MLP neurons of a small language model. Each row is named by its layer, matrix (down: output weights) and neuron, and shows model dimensions 128-255. Each number is 128 + 32 x the weight over its row's rms, rounded and kept within 0 to 255. Numbers have three digits each.
A block is one neuron, or neurons of one layer that tend to fire together. Before each block is what it responds to, as a language model described it from the Wikipedia text at the highest values.

Responds to: Quantity before a count
L5.down668:208079110147030165180129115116092123121122097095133145104093129141190160156133152169094085166132131094101075135174116157095105126127106081122108192091080079109086068103215126142124157120161119175180098119106102095122121097154142154103184186154145143107119128129140172130137128100109134103102134123143122130163072076107108066138154081138136134087151190063180134118142101095113183078147

Responds to: Digits within count numbers
L6.down20:095151190144096169115142144126180120081143133101175161110105159129140133155113124102086117153201134092114153109088157130157117164106145141122170175157138165097120064153167130111166125107083153155168170094121165135139152210162128153110158131116138118177126021102080185189126168089122132118110097074131180118145154145097117130113178122140118119134125136148157090106155088108148173095135
L6.down63:131143210174136152164167112144110101106154104069163092125124155095211153136122149061137130056165141107124085135140112155134146092043141196100135102094148122131166114153123179162120162081169135103064129174140120120129117089073144123144148104155138101057136105139081168105050136139138147076073173152146087121113121115122220153133087113138108128150122129134136111132103134146168175100136
L6.down203:185097078146052159168150148115114133106145082038126146117057116125127109129133166112155112113178179120139155173123119147135098159181139119103167173104096102170086146166119119129084155126117137113122134177145086110145123124145061122142170103094123176147133206119149133160185129121157153109150100147117108076121106170160115120145141112132084096082146115057178117175135097128116180093073
L6.down344:144160132151138113113133120089156175114085119130089049123052125131140144127163159130122174155087135087166084161109122203127091076131090131142111124094188137123184151088160131157154153103110143123131072139207138122114110082089107135124078167054119155089161102125188155182097149088142130159096120143083096169167084070097145127118108148093183109095167180113082140121168124128089142123093
L6.down613:100118081156133194091138128066151153122073114096143138151133102088124161118152108119102074155109116173146086117159133063146167161160157121071161105128143123117151150127155135079111104064123097097142138147118198107097131157131187144139158082088139130090177117107107121118178146148118188122109107055144131173077125138186104082152111129114103162167090121165154132108151115156090124160101
L6.down621:130113121092080153152213103096110116078161169059170146098103149079136190188166193130136117098130134128174093102105148164088055151102204164156135134113200162176123154141139105119081133146131097110138124176096115189133132134123077096162149113173166190089105128104152107163135118109180133102095130106194127140106031159141142045142127127123156103118101104111144096196125098161139108038123
L6.down833:163062137125146139138124196147127153118124167151184165144104139143124156123073147135108173140094179142126110112168067100134145125129142061150149123123144125127077111068114161093205131161095116064219162171150142089077145143088160094173116174145086118113146190095076162144124110116180156082107131087113160137131104082109156122075126091128122096122120092117111139184196148120165102145124
L6.down846:155161104139126162126160134110117138131113153089103141112101142199201096153153163138118096143126098130177204129173105138078135174088103063123124129138112128080134112215137159126089146129142144105094086106140116109179131137108162139094162166157142119134143169121168151214108086167169119100188103118111071139109092153085116114175154100116083117102126095128093110170071153120131119060106

Responds to: Start of a year
L5.down786:115136154153105142115172092095217120116157156155148129145151160161162200139077147075120170092096111164144092138154096168144103135090127185072073142167117099120149165115110074129135124096110086152122156095137128114081154136087141101155101103182159117127127157092122122116092132185140151106121096078098114126170168125070108112075164193109083090071132150142141143152141111129218143144165

Responds to: Article after copula
L6.down210:169145130092099143175129139157090129102076126106116074135122130072134090125170130142146105149120104085145166113127105124067145141092107175166120120154068118132168137133131171042096130089130148172124109114184144152125143129151141075182072138060102107098104118148147166147150146133140116092163126123125122175090125105186149076217147126139196144135192166173144095120173088172144170123105
L6.down254:107088152107140113183055117129092154156166033170160152144098159127164180154086108097147147149132136113144160167092109132119136135136145086120138160083115118142132086152138127151105146097188144090105159180087127161086131061126141171067171123203097136083134126111111133149130111159102086143105081136104103133150126097168120052129136136173094111140174186139077126111125144127168123113073
L6.down587:177132079119130184100217109159112124112131103117064127132157118149149127117164136129050164153113136160143184140134160170135150169084161126129125141159065130100135144090108111111113123148101099099198091141105119098105114178096088076116171082127198098096099160159155114144157159224135097160171157155114126138142124154055093093083135153107130161046169106109111124216103102149200107101157
L6.down616:117209126130131140148137164134071123083163062115144154201126120149206123163077103137097121163145139105109116126112131150181107146129171156117132086152141056166128114100086100137079200081084146114151120112140082132213201031145077178091141127140119134124150172150123126116066103128128116183145103120107190085141146132067118131100146111113124132131125136120112135115138133117120155109137
L6.down795:211138175096091179131127146139163128135133131119100144126104139178096115191089107086157106082104081124144180106127151135119137169168144134125133083063103182161147106123109132073102168167099098075135153151133137116116023095126136106152126121077132149137104147116097156141123162115090161102172137068135204149125109084131122154136147143114102137143167108122174172129115110119134112118172
L6.down905:136168132135090106114123175117121169159120141146147152127131093073100146116112137133167125163120114119112093139155096149123089139119129047185103173153092130073170124166144088136112076140174132116139124084132088115185152168109173145125118114124071155145123091136123139122196086168163146121094122075145166152150112084123141063128108026175094122155160133083139076102113083074099117163127
L6.down920:140097097143083159083095155129106112107138058139187139116113099177120132189112187129122134114120072109150112172171115152139163147136091091120052165113091108116177101090164119166075156076163140127146141160116165120122154097117031103108099130183056145130112120123169099116132135175194111099146129085101115118151120068121106124122095120161150189132082150158108144118154145137144133140148
L6.down921:126181088110152151111155175136149122107116186055085118136171148120106176082164120145103130182169119187164088073102112136092139105142076065134121110109123090128182130084123171136102094117148149142130123126063135090141108088141087100088139132094122110080157158117089089134120174116134173136171083169142207104159167088076125113101148088124105099180122156113109132130151111073108151119182

Responds to: Mid-word "o"/"on" pieces
L2.down41:139150128136169112178179075160146127132103138127110089159136116150100127171103151087090148042116139061138136134113152099130105159114158188125130147098070165153132140175125118120154157125121145118088172152149151140142117160149162171185142082126124192099114109123137160113091170073148150065168146035069125127105152178165156098093152163104107071127133146130088129095067171190112156141111
L2.down67:097166141086132142106152169114090123083155123122158115135165119116097142189060142121116172128141179103088137048126164117176094118128180169165122134101171130098079141104162089177124183128114120195151221154066133134169158149077126132124180113150082136126124130202187145167090132115085140066106162107128165131130089144167104094123151141071130128131106169144126114088132122133117107143149
L2.down136:208100103123094104134116113100080145134092130191101120099163119135133068157164104055103100130120086099147123097095065093108126106115085136058162163136165162122166133116157085142163135132119104121139162135136114097102096121174078191137059126093078099155106090140135135134104159100160143119115118216115126162194118162150098156026115177091119120158073144156151104123107153098119083172147
L2.down169:103115074103098121177117197081124137092116139101159166160183129147153081154119145089122144075125159167169134127085088109179081103119102133127131175133102144130122133116105154109095149221116159130119178156169040144147186148165121183167111146075150126105138142125170115157161141105100152076120116133069129165157186138131087129104092112167142097093126194101110186165149100140081081112149
L2.down705:113102155136145206154109101123140082105164167141105227097095177094105149128104088129106129186150147144119114148096079086134077128135106182131110167177082171119158108142127161109082111092126119128136142194108083064094147177146203109189121114095072083171110113118139111120079100094035085194131138112100116129120169142142116145165064147056129126103129118186139113154167130131145097126109
L2.down740:106113122081172124140158105162137166132100103118160131153154116126145120104121125141018146127142139152133125128147144062127112061103103120146109117076130149119172164111137169138128149111135156174153151104169091135107132221179117045181151136137119159150127112146137076168158152131031161168137152118072152133133058111144116126151078116159102165127128110118154121190096130140120102132124
L2.down940:139143089115130037098134128136086166129159078128109173140158092128126066182125114062141109137054146182161124144102135126090202058114097092188153140113160098139129137159121123140108156144095093115119139092108100114127158215114108145132095168101161143106129118104143085177139180114123143090076128132110147154163113145114057157116127176188192131117119135095160132163120108071100124126128
L2.down998:161136146105123181123138161190138108097094133097158137099110158094201120147138057157117133154146124085172120097095132093240108067135161155155132146110143158146159123155097126151183164128082114084130083182145117105123125147138151080159109115119156132101177113158090106107091143056120143076126106063105166162131174144138158092096106140139098149079155103121109130149146148127105119135124

Responds to: Table row endings
L2.down43:150176132120112121154129147124143130110132122113105134106093098117126101114133085090143127158079154181136117135142119171103089204091153145128179114072138142134084112029150181154158167130096111133140087139087087119160096146144088129127186148159115187112125182090140107111168082152079125130124110105082183119093109145107130076184176207114171155142160068133154096100114108104054204091096
L2.down121:146144141127113150076090093099094145163127164045106136095170165169153124174101085100099117125146114102217067113138139087137113142155078132120160135061144081151131146141054116098096135128149147127110100157099136131154145103182053123072159112185108139118171154147146067074102150109172147107110098108117157132114089171122126118147137214188205140112141077098162097136128108112143143100136
L2.down425:136118159115137135130151087230033116133084084129168152054136162132168132163175135094175060154145106160149087118121090140096113164109170152161155111146097084164128106164177119125149117157112125145104127160139223117128117148206098123124131112137148135150141051142136138123152167099121150112129181163136096060155033079108119159184137130127131100109083137165126128189088135108068162142188
L2.down489:102134142185143174106135179121129106062140177111094100129035123195126165110085072093166162123070159142196133119143148124149085079119139125114131095112135156067114098131097133146216133149120104126146106093085088117135175166188104085104115167163102168152094094124170139170143132163102216132074128159147086113110157109059129100205136157153177124106168176047142122118113105092148121094109
L2.down514:169093133131117100134058115166179101096107089123137186052156119149144152150141148091126139166097137143154122131141142124155105091110124124149159066141129120166127145155166192160112124108105122174128107108158198076039122159180081063145107116122073136105141131132108149143106108130164126093113142098134116154161055119097159132110124153126090100091127121156121105187124113201139133115074
L2.down527:065104096052113176144115096084117116146131134077127109087129128103143127076203082128107147151090120054127090159171166043156168119166122134093085158132111171123132147113127115157119202129130115154112117124099118114123094147119141042101117111112083150133107119125117129176139134145161187139149150110197179134133090177208129100128150124112132097130034127119141119089170091164117169111128
L2.down806:102112102137140143174081136162125053126162100086096161088146147130065118183167146094090125179142219150159151125145080181092060101134122126071128117092152148106138162133118116171142096139098095179145106056060123106114142111164148114160128116091071111131169101084135101135171130084168093123088147181161142105076132141155140106174117090099148156122076165135156088091112138192156079200141
L2.down882:162137141137148137107098086164108117088161117101086160167114105116150091178094080084086148135099102129190083071155184107116110142117128110068152174080135091131062186076028149142165165120130110116096093181130132203078088106143099147138119134127116111083168157139113132101130180094128131145138130174124127045181108106139149146134159101111197125121146183119141111141116094126123135113155

Responds to: Dense tables and delimiters
L5.down32:107057074172084142130145101118080106114112203153138143159102097118118160104158139176131132153113129113114105146069164124078188111095102149166124155157097109116154113128144083161125131151140095146115193097124154050122095129056114110127152116172092129106136078147225136110106163127068158123101150108135095142148079083116083083117088064148111146172109146187110143128114149138174112126132

Responds to: Last-column table separator
L5.down792:144091128122128089104161087167121132137088083145138114131070143104094129164148217176114133126160140113103054128070143145159105099178114141175085171138117139128185112090180109114106125136134117180127170035157174120075105152090093074112125090159115170145137072168139124128130125128132126106078190093111136148146137114109107122129102053190118104169114117174134145174092139112149152114187

Responds to: Word pieces and table cells
L6.down309:137191115175117086098112125086132072155086205140131054125125145151167128109141065143098128094115160076123089095121143103177155089136159057133132151112146142107157118138160152100147088117105113091155066125113132097135088151139139128081118097158124148110171080117100154134124120143091111151103113147153122148119128166101144138132151153111081125164111180121142103094184196129133104135133
L6.down347:142133213139119095128129070133119175196179117128127135147115165130129136117166117172112174091130178145112112097054176178124112117163160160143179165119088109158138076105083155165146161110114114127127158117125125135138158158134122075203150088119124127137095142115145082167121130118117128136156103158041134135151172113132154149075207136090104085133091088135123073112178177215074163114152
L6.down397:098085118109130117066146129122172133123091161193140115100151111162095108165186110180115173127108194118112122137151144089090104132081135104069143149102130094160145147166107136074091109107126109097190082167190105108137148173061123136102126139121095142116054134163150193108149179127097070136121129125153058183150155105148160143139202130118176119125184069139120141130114137169144065089163
L6.down427:089185111087146150163151149145164136129130102176066093147158128163085095150181100126196073125200144110126128175169141164173192155148124158186086122093154111141129111144106069102159076108189106098169143059116104129079140213158112080157104143127117145176146157161071079088124129099128128132193077110157116154149101098127117144089182069117142090141110108144164133078157104143130153096115
L6.down436:174177138157121080137173152049143141120178129109148169131140103112165126144159127159160185162137106172156160179106106133094146130128162115054134097079150114075135130197135134082086247157121174092094114118148104098143123130157125154144139159123167155131082106151149130202138144109158148149087147126139150166124073057122124138099103153110105105149136166120157192110206126149105162093164
L6.down788:069137120146164169090129153137155139101100114163114124141192152105076116099109120081169108144142170156055174141113175145138200087116097124104112119034170100087113090112149154144124125093176156086116115114125055133096060160101116180113169140134097156061073107103137172131124125162167139141117101163168147090122147104162108176138067137133144138178148089076127156129142114120131164140144
L6.down789:100126147111140148075235084144096092128022181110143129118126141064146174138125143108124161180106115147125138099162197089114099108108107137131110094086127157100119182111159179079122170127137126165163139177162148090083090066153149167155152053136123167149185150103140114104140146101163166124119160092154196152155161150168178121159105146131142124136113083130109128101150160149161061116131
L6.down1015:066172206076129112195118113133120134111134164173179130085103130207133126203138145092131129067123181173122082128102093190133059117126114120118152156067112190149166128126107122160130116060165120124095108156125123065120110093176120115147082122145058111082164134142123152111118096099098130140106134144122151135058117099162121098113132113185145139118082134144118163075078128099165065118145

Responds to: Mid-surname word pieces
L5.down136:162197106075161124090141121142158093124092162161105117170114135096097163108145223150120113156164094175181192106154097144142123140106155105130125080183145117093147117101079074113137192119111108109095107150103097138178193145106110072124155149098106135118210172132104148174128089134113110127160140098162150168169198113117101117115115111062102078148160101122100157122122135134152121113114

Responds to: Leading digit of numbers
L2.down100:142120104124091152094067156182130091180174108129143142133122165134101201128124091119127164148127104078155135126118172131105131137151063176092095142142106081127174137141096071153203095187092154166166169177145092114128155107120062172165089130099097147173139093136136149120104124150073099116201106152136134113090124125159148116093085226092092167086102107100070113128144087146161177140144
L2.down203:140133118116122191131092098131148128153128156185115089104136088150109169121045165076127171115074147123167139165133163199134093075095181158099137170113140174139112071142098079156092131151133136123113127039092158145164109040107093149094118123119065107165113109084137168130092119113153152136167105094113119129135120104115098125104105204147128120077156049118130172183080134140135128127133
L2.down217:165101077143142163116146139140127135174093141040165188180170120098099229112089117161109171133095119165196103134151151155088118092165131157100162097132177153134127136150047081163169148177079129127125084124112112103143107199166108102136076164120118161127088092154141131108160113154142137151170100182093129169183112136162121096085130141140097074132120134125154139107148090142092161078118
L2.down306:122149082144123113105145103116131145124133158154160134091082101129107119147129080113184152153189078187145160174165084130113097168166166119134171097132164150088090141138149091131100073182142131120122206193111073201152079104145143132143071129146066089144161090174113125135134133142160085149088171143073109121113099143155163116115147144138074149126153123141131137101132136164163205126121
L2.down421:126130130165118147118074110165092135084128160132122142152039098137122098134133120170176190169116208163123132068100144153101134142134061094098163135120146144127062155095127162131171080155135115091179151131135141157112108130089119086180073142116092133149080109122153080085097191104172140109141089118104126182098107127134138112126086154132072144144168089135149151077157153113117136039115
L2.down664:100096138133129170121094114146075088129128171136110097081105101115166088101119112128099158075118133134064128208166147168134106184108109112124055094140173133088129122082166095084137147154153152107113114131094146156130080126152074075188090120100110195196134194103148068159163095093174131137167160168067123140133146118068183151121135169126153121143130072157162096103130146146154183153137
L2.down887:112151111144119118139120130200118159189129136138149118100106142131215175136073131200129145184152085131153116114170087119130111126068176121080125170131126131134072145101108058124146142139128151156141169125099179134076090153181107136173105168128143148156134063144133077151086129110131093113104129120148159127143079073188122093128145121103064093147128117141132162125136083078125143142142
L2.down970:133106139125115079118123196205128086080145095124176099228133118124113144109166082135144141124121164076152117103119122181138071138121130154073180135154156121125104136049131124139127144167085111159131163133107188153144158098106109113157077130127151144192148129161120169144097130091092132143145097124160148146099110127109147119110140122197171109070081070168043088158157137111098154126057

Responds to: Indefinite article "a"
L2.down128:141205149102083094131091096102140180117158175096143152198127128113021028072125117142150174156126121136090137156125098131097173083104126130151139112158126115146160146096128164170143105086121136132166140122200141110147109114176113031102136114107080188123137144111149183201072096084097164154108095145124136112119154122136160129104101150157209110143143101125185100141161146141180132112196
L2.down270:161097090076104159111091138076125133124145132088079156047153107161210153154069102111077089156129138124149112118123147151132128109109107154153072110158103125119134142121123113099169130135068086191173131074128172169137109131108176114105174114200124100040176095169102131072111122199094134133134141134154133144133107114162091108143105079110114080094165088164138142164113124131147143146175
L2.down546:121058132125105127128101108120180181150156145102135110079124119122110097118079147173103129117114137095115146067117158070160158136122152167166137106129089113113110180144119139136167174095066121165142092131168147067144125166149156085125070133121091121159139120111101094128066104123117122085127124149105202107178107156187115135129160111090112156121112196111109160084172087152117156134114
L2.down570:186119114123127121070086120124119139100042153154055113150132145186096087147082180132142118139121128101150119136179181158115081109137201093179160116142161095115155178101149111062119105125090096149168140103202085128151088149150113094113190171118147081069129186127137127139107129178113119143118163124156091158140140157105127095139170090140121094106137151130143107207136091116126143148146
L2.down651:164104122148174099120066107098167176159150143131139126129132110157124117176053113172106136178078193122137144134142161165104157134063155132146163159163116092121135126089069110060154104113094095163187105075183169114096134178100150138199137116084138132062152181171122172069144115170117102152128128142151097117067134171134111131239154162091194108129107097090097085136132135136169116143088
L2.down834:148096124110136123153060075133148158117203158130081115102101174133122116125105124139167112110130129120097148070162069140128143099135180068157111112189102111120151151112127087091194142118105103105122097081164127116155159111156142132146119179081147161040129145176106136134166163109065130153119126196157107134137123122161140097124130163172136083115063150112100144146163146194103166140177
L2.down864:203134201179151114099131159163145157130143104090073031134128175118125111186146134124072119159122193114100147149164101163180110077073177155141097094147117110080139087099115105073094143128119115171143040137142141088094156141150145174128062109096145146077110186130080143136152175165086119091156153106144092143130153091168078165157163130075126182169137151096162112131152169126145127177138
L2.down1021:143161069081130123125114157219152193135126166097088078118115099141106111121114131115165192056096177186123130108112103179108107089142162152168079085185102134187084132169140097131149128163158092105168088108171108114174118149146085141151149118051126159080099107153061059093178160157095167106199113100130095090094109132177103147127118140124129134112082114093128144159189160127128100144116

Responds to: Mid-surname word pieces
L6.down423:167148067181132137091114122117103187097061176133085156133201172160170145130073076149159128102132120068112144052139105147133103165155114130135107183215122145126095111167127144123141118146180162119094098117110180112145120097088131106144106151161104103138105138098121114172198111080125130187154106131088118112111140097078084131127130077108152129133128086136113162127169167092135060203091
L6.down502:094088129137141168145144131125086139105087162137109170121136142154111171111154174058130143086104144170111060088189116127183107089166119201097132148131101084037126138106110164126141181076170136132190114145108119103086186123125144132147108144132136096152148184058116178100094093147115087103103135120081129150146121112046134190106151163087149138116152189057062113146151192081148121113096
L6.down823:138132160157102139122119147158118090096141149111139179172107131125186141085097122118122156116160053070136152177135134132125138160122163127085115168081086072181139132114118180144077148152135128128176065105121174156124119119074215141126170127114159126134097162087079164100126106134150118154071169086132166145132095085133138157109164087064120109126123136160083122144086186132118123145115
L6.down870:140099133155153113109096186100150093172128181141151189154166154118096117128179162163096156118127089101156155147108113113114132104043115080112128172141141153106157139118163119085127144176132090143198146128087124150136159098121148098095106123117210140129107137097126163121123129130138108090137168130146149168132153142168065150085126136120098086088171086133043131140154055102137187132105
L6.down913:179117141143131113155121133143133136126149214116143127148101158189151086148148079176114153107115119110092151130124088081158119123133109173174136127169147107135156065143106179153146122147101134105153154124134117176166129139159099152061160104149127100131131122183119144199092113160228117159100110114093123068133129104098129094077126104123196115111072079139111121138121164151110139127143
L6.down999:161094120157137103112154109217034126123093132141117164094119154142043113131116139123124105111179208128114141090108116138084132108109131166102161135136170059136152179192141144147118160108136144114178128117207137054086090130099132188162140140110145140122137179097113120142162118112121179114119197096123120116063107115113060186124115206090140089105111143123117123115220133144139120093132
L6.down1018:112101076082132125137089120147096098150137148161181143095102156113191096138152130079119082119102045134098135089138064156145093089111116091132107130156164183140172098128127125131117168109173100123109079113102160091087186114118115129103116171134183134127125106155141101148075144128120108083108147081132119165134096108132088158136134108092148066175154199106092137180175115144118134146157
L6.down1022:136116116125112112130109134194127079151116112116147151116137096111113157156105100116109134157123160186179116095105095130140121169116169059102124170138129157075187095128170114118053178120089082141137074060072131099159221192073126117160160087144182186097159154059132121197152075141099097106113157075099161134121110136212087150164098129099119106137130158135126120127150146110088127124103

Responds to: Early digits in years
L6.down149:139102089036140100065074156135183106144151118127135067096143102115128146120137158074116128101159200087078138152104152142109172127085150093146116097114094137094114159152118165061168098097107135159135169111114098140129117177104153118102157150147131124153153113120119129110115129140106152120151127209101069104172113113104181142163124136082105187174161163154093135089148156130161080172129
L6.down172:094080163109108138124142091099121100167140179128177132098112103154100133116137119103089099107128167154147091174140150143093088160125142122158140147094170166139087055091132111200066143093114111175099109147088148126121122098100135156071087119156078117146145133192125159129105149127126091138082160200196192090119125062111116117107137118095152129116145167121118092111109091118094172152103
L6.down376:079112131131183181093181147090164124049172170127067155118093091113098150165139091183178093111110078138167106137110122100169153074140119184079144116101127111154150156129114074126114177117106159136176155102094099133148182140155054103175111092138131124094183064130121091128134128186163110150103162103169129193094115133099144126125097109117193149093167109145143135162086110149099123160126
L6.down434:128146079058074126130121113139157085110094105116175110114096135140116136135144151161153094137149109137087147131123149129101107111087091139119052128147139145157163124101155130127069129083115137148144121132164147179074170158069131139207140164072107155049145183078148160176142106100160092117137129092140105108147115138108134103112133131073096145181117136108177228155144108197204103126170
L6.down435:161195089162105106118099149133150137161086165143146137103114103128106101083102124133175117110112169102114121127174116121144094105142096120147148105169151211066147126152135175100129129107140119119103151181099157102091145116124134188104057118107154071145118061159110155164068154142129095103157075122121108070159129110110177138127111096112123096072163117104150175158171150143198132127131
L6.down442:139170181121175110074127075103092145149125132124188138135154136097173186076089117116167116109150097080132149162112077138128139122114137111119081144123100138159133088160103146086175139117149135102131113069108144177126090124142091187142121165136160152136130146095076080136164163068143092121082202141137092076127078131125121130121115110081167143171096139139178139197129140147135097199156
L6.down487:118126115145078137106153158130131109121152153128194106150147171089142095146101137132113146118132203082133110154115117193160108173063177143107190190163112169129158143145145192178177150149153162083151113125133093095195098101095143141152147149126107131129122129107110132147117108087106158169065116131162123078112115099111114092129075134151119147129127099120147090170223143063162129126155
L6.down962:112144152153178109162142138101097089123147056143136150143113099135095103197120083166116135179149113165181135130076134131112146160072128181131081117112112115103155168187107151136127132127077068121135167143168130126123184126154026118022126156051140095119176075154143110188099097107081115114110072093130156113152135152147176118114140168156163145100128144170137097080166131104124149123114